MLP neurons of a small language model. Each row is named by its layer, matrix (up: input weights; down: output weights) and neuron, and shows model dimensions 0-127. Each number is 128 + 24 x the weight over its row's rms, rounded and kept within 0 to 255. Numbers have three digits each.
Before each neuron's rows, "fires on" lists the tokens most often at its 100 highest values on Wikipedia text that the model never trained on.

fires on: "any", "al", "ublic", "istrict", "ute"
L7.up584:121126124103134097131130105179120139139124111161087094137117144136187136106114133129125134096155129105087114120150134136127159152162089126116114128163126096137140114066105113146135167113186112098137143122134140165134144118128174094135161168164122126088138128129096119142104159142135148117120103115134117158203127127101129174144126160065142169131152117150149145129127112124120146169104
L7.down584:136135166111193136127112125144120115129143140124134136061103096106143145097150178123144171149145099134128149099156128153057136107142163099164122127145085117109167139156125120147109129133070155118130167128134109140117080133085117132165100122161074125188143123097116103114124123120120099122131117116134111121136098131082151103115130142128103101106168126110119105121139157146115132092077

fires on: " C", " t", " 3", "==", "t", " 2"
L12.up139:159114103127121149162120121148161147151154174191103112123110144120145113102132152111117117120118137106120151120125086185128106142149126138123106121142135120127137124076137115147135124122152111107118106126110097098096131098137138074130093108141146072139107161100118097141094103120096103108108165150159145106128111165137135118096088081106163154121163138132064138121152141105094140131122
L12.down139:141122145161090127114160090108127147163095105148131129140126120121096118122149124127158104129095109148149163124136136120111123115118165137153123117163115112117123115130122131113134164138170131122141147147200119059145156152137131174145126145119082169125135135148119127104153110148103175160178115085131105130113140063130103110113162137128143139179142161132081106115152102089129118078116

fires on: "pl", "ed", "ft", "p", "t", "ated"
L8.up769:095170148152127132118103127123116134106108138104138136111144116122148136079142183099122160153136205117159109118129133100183121082105136155123140130148099094142146140118110109178123140089147126139151123141116181088104155111183107112086109130077172125091152135117108170113092134126136175100080137121148127131107109145103109157147139147144115106117124136145079158172156122118119147123127
L8.down769:127157058158136145120097103115110129125126101137153156112155138118137119136179106159104134104142130099098129149090174125122070112115118131147161106102110124150143126158151154108123149102150175113112092170094133158136163145152167129099119096109128143168122121122159097095112086129147124130136143123104154105153121115168128149167111153142110169131086156172117137127100150152166096130148

fires on: "v", "c", "ab", "ur", "av", "ec"
L9.up613:120149173120114120128098121148096126135128177193118149105117175154139132146169134094137143131071109063140122097150130090131107107092135140163098106180145137137113133142110131123141141123150135132098093147129124134140109120157144118122135107069138115103115114119071140139144168134091138103146151116106115106167160145125108094140104111091134137122180159139114147106157106115125154188105
L9.down613:089128093119147141136115135141155080148075132092096106130141149142131160136099098136132111110102131131108146137141159109150148133117140112089128086080137120193146140128129127145123139093058093131113148111095134162108184131092086158120113146129138117124122090146138186177158119146122139076106139119120101141134123120118144132091154116121116121141111125144124163112120153114119123146150

fires on: "le", "h", " le", "o", " all"
L9.up297:132132107152163139126124123151139128127118120105140070111088159159128157128157171143110165080154161120176127070155133147108156118085152145125084116164119140151143121137130096126116121141111107149154136134118122140118118132128154126087107157114107141148125167051103137174151125139115144170092090184131117117106140148069143087139158119120151131086141122153129140123126113119102119158128
L9.down297:130116143140161140136166140120108165143128141139133152165177144139134101135112107124121111131085151130110161157147131118198111123169083124145097102115124105105145100135137133112102135134153101079123171126169146147104131106109122106163149147138149112107129104175149105069121165168089153111124116111130120127129112128152083154124119157136143160151082087124107155100135099092104132124098

fires on: "a", "9", "m", " comm", "st", " Sw"
L8.up551:133129133123100082174136158140101162132186131117125109139113179151165110114114122086140137128120127092132153086091113130112168107176088117121123082129109154159140104160135155107136157150149137117128079094183119127121143130119147077150120119153125141116106125106088118143154148143135112135197134139145089130148133120130139132085130103133118093072146099114128111126116140104134111128092
L8.down551:091126132146114146123118149128151129132111152147099112125109127087084165115138170109125095134146108156092134127162126098168147144095135149144139131139144130101115109097143135104118128111073125140098122141164110115107133136129100165087083165138134180202145155164157127109120128139145122161075116152154144162131121124087117123089156073178089097138055138126156163132112192149142129129131

fires on: "m", " Comm", " comm", "p", "ist", "qu"
L12.up59:084120158099116090154073131154081142125146132119088101111119123130178097101102105113162138106148135092126156087142137154114130137151101110138101068129110141127122112110132141140170149146202134106131086092176156138102125102143107102124075079108161107132132120170120104141139137108112146143126116140168120162097136142109116151139151084100148099109181141129119128141146089132095129129131
L12.down59:129124142173106152100153104145151165130111121109086157128080146156102169150118142160091146076096137139153133120126131125106119144135133110110130124130101153125095137125098145091118127088130123137111117168118108130138130174122115140174141172124162147215100120168146119087154175138105119144098110130153135145150165154117130079112090118116111123139081155110133145132103136150105128098168

fires on: "ist", "al", "c", "ec", "oc", "pis"
L9.up700:127140197134127132128132131102139166150181154184113107087096146165150116126135169136143146092106143152088113126115106132143100119130169132150066134180101138122114136139109140178137124128146085123093119149134114095083121094163152129099161165128123120135100129112079130131126146109087124101134140186117079140128150088127115152135118175093131138101160140126113105119120095113122154124142
L9.down700:144164118145124167137116171147135127121061108120135097136125130135130104167133132084120153114135095102153087129146106109175127100123114122118185127162170087154142100061192144131131132118092112143137115131097128133115155121152120147136110098114130100126116127134108112142110144139128147097130096130129145129131109141136110101110149146183142162148138138123106208144118147119147141113116

fires on: "e", "f", "r", "ra", "ol", "le"
L7.up153:086109120147119115163118157088137120126139132108123096116117111159108148112159160154122141077136113117141127113115126129149167089108150149107132114135112173118144121150127138114148095148119084142142114140117122144110128113134139185145125130092131122108117148056138129151135119131134113115108134137159163129106115162125146109106114156131076124100114142109110112117118101091155119170139
L7.down153:084109177140144144105160095106103105073129138125127134125128147192131124126119106098130103145121124142144141123122112176050145128173146093154139159122121122147081141132157119153122102108119120102134146070139115116125066156114104138114111097119135109097103127171129167113104115098119124131141113107097136126144130145115143141110159122172085142174137117151143089123109122126115132095100

fires on: "ec", " cons", "ts", "ic", "ir"
L7.up891:106159167137126143088134126115118135124150155162116119115098110112127097112103113128103106084113129117164084169156087145136060141142115149129155131143101102118117122103149125103126120106160051075104155142135125072128117108146146123119123146131180137130113130140135123133094153144162126151125127120108104126130086141147132134100145176086093130123130129159084148147163106177107175148136
L7.down891:121131107123127129119119137112135164153119146112143080140122108138166115185101129110157121110113121126097105080160122147139117136091147144151102149135084124110157116149101117140148120097123101131151164093128174102107095123103160124132079108146111129133102111152135170131122131120141108156137105132095141111141146071127123173134080158173180103088160130118157135139079110137124143163121

fires on: "S", " im", "t", " ext", "e", "=="
L6.up532:148120137132172153141142129140148160166142089148101103142106129171178146112131141081082108083128118086128107129161076125094102123154107109134107114136148139130116088135119159112152115104140091112157129083122086167122140125128166113138127092159159121148089138078118110152057131100108132144152162133138103147140158134126137118110083124107151154112150105105109092122148096132118137167136
L6.down532:128130120174094110136140147095092136116102106101158157130118121102113103136130133174136124122082143139084139140129136133161127127129163092101161165160127101139103128095146078085100155153149153128125127147095160119153106137138091156144159164163078131134137127116123127106198090142159104112083095123139102093123093106139128112139161115153131139190119162113121132146141143149126139099132

fires on: "y", "h", "ur", "r", "ree", "w"
L5.up756:116132128151102136146099168120139129137138097132147165115121133143149157129169149131118149124131142073183103142117123145099141116166156126163083115152136120138154079080117137133131153141163126109104125141174110157142139119148089147101137095119150185095082182062108090128097142152156118108136137128146118126120186133096142119144105130124143158104105102144078134113159115148111178141088
L5.down756:101073131123095109119147121133126136141193120143155086143134135142147088134166144142135129095159131105135160141121127124094098125126121130136086166053096079153122108158074111126123134148097117117121083147146139110139117120146123122137123102133151140141102134155097079126150154125098121111099141118165109149153126166104114145125113111154135146094122158118076114136149129166156143166103

fires on: "stit", "ec", "ect", "erv", "al"
L7.up34:111142157132104151147134131129108130166181152165106113120088125131119130142130141145111144083108122133113107135135100139151112112166119149166112127139089114129127151124144101082155127111141126093123128138174157131097121107144170117122157106103143106141091135123080117146134138133154160114141160103083088144142099111142133114084150166089090133132117135138097155143115096124122189145071
L7.down34:096148123118118156138133149175156051147133145130131125131149104136150100151134144108110122114148088148145100107146132087152109104133157104146192129096143168126170110130098135172153106136125149158180126135123121114154098161120100130089127105136114117105110146109164115104121108155164098125122091130155165145107116091134062127120088104129122134131144104107129131141061111128107087142124

fires on: "es", "pl", "p", " des", " sp", "et"
L9.up760:129147124145187124158113119143104156109113144115121122119112136135136132132097151119114147124162147114159170144137087131141154083124131135099127082159128103131149119129098129127150135094160129085130114105106132098141128141130123119125148130084178126097127104111100133141111129117104146124079116145168121149146100106129142096105090137101093123075145122137119136164117140107135143146126
L9.down760:113136095098141109096134145110139147105107130149143123124085168129150111123142120098114144122111113114120146157141164139117108114141095105085107134138128108115143121102105122120170133148111087197145146131169143104097162141125142121124117093125129114138114145144139134096101122130127113096121128079136154120145181078151154158122123174119140136183100147135112141140135170150163143131078

fires on: "y", "h", "st"
L5.up559:126130108120095167136120129139147143107137094160118141129108131157144126149134143104104115164134149095159108148149128124094124104179136122133081123124150130146126082123117125102138169121148112127105129125133161115106140085140132110102152142103171153157142185084053065145094157142139123121122154160129119107122119149112151100090115106109143140126108198157082133123156140181122170146151
L5.down559:069144101117128136119132124147189113181151097124129094115132106197121147164119136078118117150125129086155114134140089090128119149163132105118122096111098113142142115118117162154153149118156114114113107141171134108091133094170125133107101101148148111091092147157126070138131105129134124150117144118151117134105134124116097110115182107119126167112151142114141104147126151149128141127126

fires on: "k", "ah", "ts", "ide", "ch", "ks"
L6.up93:137147137125168091091106133130110136118163120126100136123133157161144158093146129132133113164072144127088133138162123129128134143151069142130124108205095132165162104148144161125135136167144123135071146108103102162099092128097129130140112126143106168176126139124133149134116155090148108107137140124073142113142128136076137169141092130120129142140172172123073112131138121180139123096136
L6.down93:167060116109118146149143095112136128138152140133147126098086083124129109201108112148110145119170118154160119110127100181132099156091190122140130155082116113127101107121079095119112112138087123152150063147153098117130145109146139135133136160118151103108109130127181127156150114152112156133098122130177072172135142131170109114113126132149115112091124075127121132122138123131132121119138

fires on: "al", " Har", "u", "ur", "h"
L8.up385:083160127129180138176107161152144131151122109131143159104133134144134146177162184121112208140107153134135081106108123118095116140155154115096136105177128128143166078122065155162151150101096145118091127173169121126138160107126122145083198137134130116083116167082124110138117122108131129136130131126117110093116150141103130102157132119105098132085131164163080124101140106139128164111092
L8.down385:127114096133127130093181155098112163166128173123140109137100147101082109119140124140153155125118125080129139142129105106114142124115126160163130167163140118159156112100112111098167108132127136156130136123150126153105095117096114111169116131114151121137097089145136096104177147132115155098193113081109131135161129115149166101127119114152161091149134113144104112106129125123152136121106

fires on: "on", "ina", "ain", "land", "and", "en"
L6.up121:106120140128164117101075148114143117134098159138095097096111091110116126150136171084139132123095145113120088138130138154120112159090091122108107153156092141130101158097080133126142131116127127143136130159140143138089178101149099201107123140107130123134100157079132141131144143115137090123111137152106174113161076134122090136129121170140125133118106079154152133118095119148149141130130
L6.down121:163125151130090161129165119121112122124171073120169132166131131129140115119112091175136132127124126175098151128156127116108141119135155141108125096087134167133163096170203088104120118135091110117101134096104144109164098158120144100124146142123131143134158118170131136136112125112145186126140104112119108120080164131106152138112135116137181122150152159095116137146140133133060136147151

fires on: "ct", "st", "art", "ast", "f"
L9.up209:113158163115119143152075077155126133143148138124128100085107141154131182142151143149077149091136115100096129118127089124100198179127116152145113147170107185154123148098133131107139130129161136131112087155138153164125132121113173114069177113131113105119118153134090134139137110167115157128113116159118116126138108089067105094141162158111159116091176148127134092145120111092111129136086
L9.down209:122113091146151179096150152053112164185144115151113129114091114119127120127137112152115145074170105128097164141119143108166105111131095133117143159118098125109070150106146120084093125091157110126143156127153104128117129130125150120122094119145149134118109102110096121105102113120139173142130107169099132148125142124139113125154152138126114124178113133170158122132096085144140119154153

fires on: "ff", " of", "w", "f", "ad", "e"
L8.up224:110139112134151124120101160135150121127121144095129125121129129160123139116150157137122151090146103088139139049106083174108142119169123122125147078139127168125137137127111148128139162147104140113110112121126131129120121098156105129145112136124092139109140124094114143142126085141116123189116171179144139097203115176127124140061114129142109115076161162115125146097095116118162158133131
L8.down224:072070118136077129138127107113122138147148109139140149109122151123142170118131115111148110131123086135113140114142117160127114143116162097152115104139134145175123076138128125150140098149148127138125146088203133101120131153117147104096101134077091118096114130140127142136133127161120159108112114139142147114076094122134122137135111149131155135131103140121150081181154112142141090104128

fires on: "ur", "al", "ull", "any", "u", "are"
L2.up185:119123077107153161131125095145124158115162092114126137155112107149180166115119129164105128108153113095124130123109121128100144153183100130112131095149168123164176115126118138127145135121108112141091111113131105158088163127104136101146140169160136148079128119105092121155146186103158123154136084093163113161152101146080115120153126141095167132100109133141078166130155117128081169152104
L2.down185:116132137138156141121120123116117130100121134144147053131142171096125118124121121112123124176119132113159106142115085107116132116099147130149141144111102164103116126126141099095122150121139139093108137100169143165163135148144162144130128129138141161138154126150121113134102081157168170134130117132118099135153177139129121129104125097145104093122106128118113161142163139145121140097135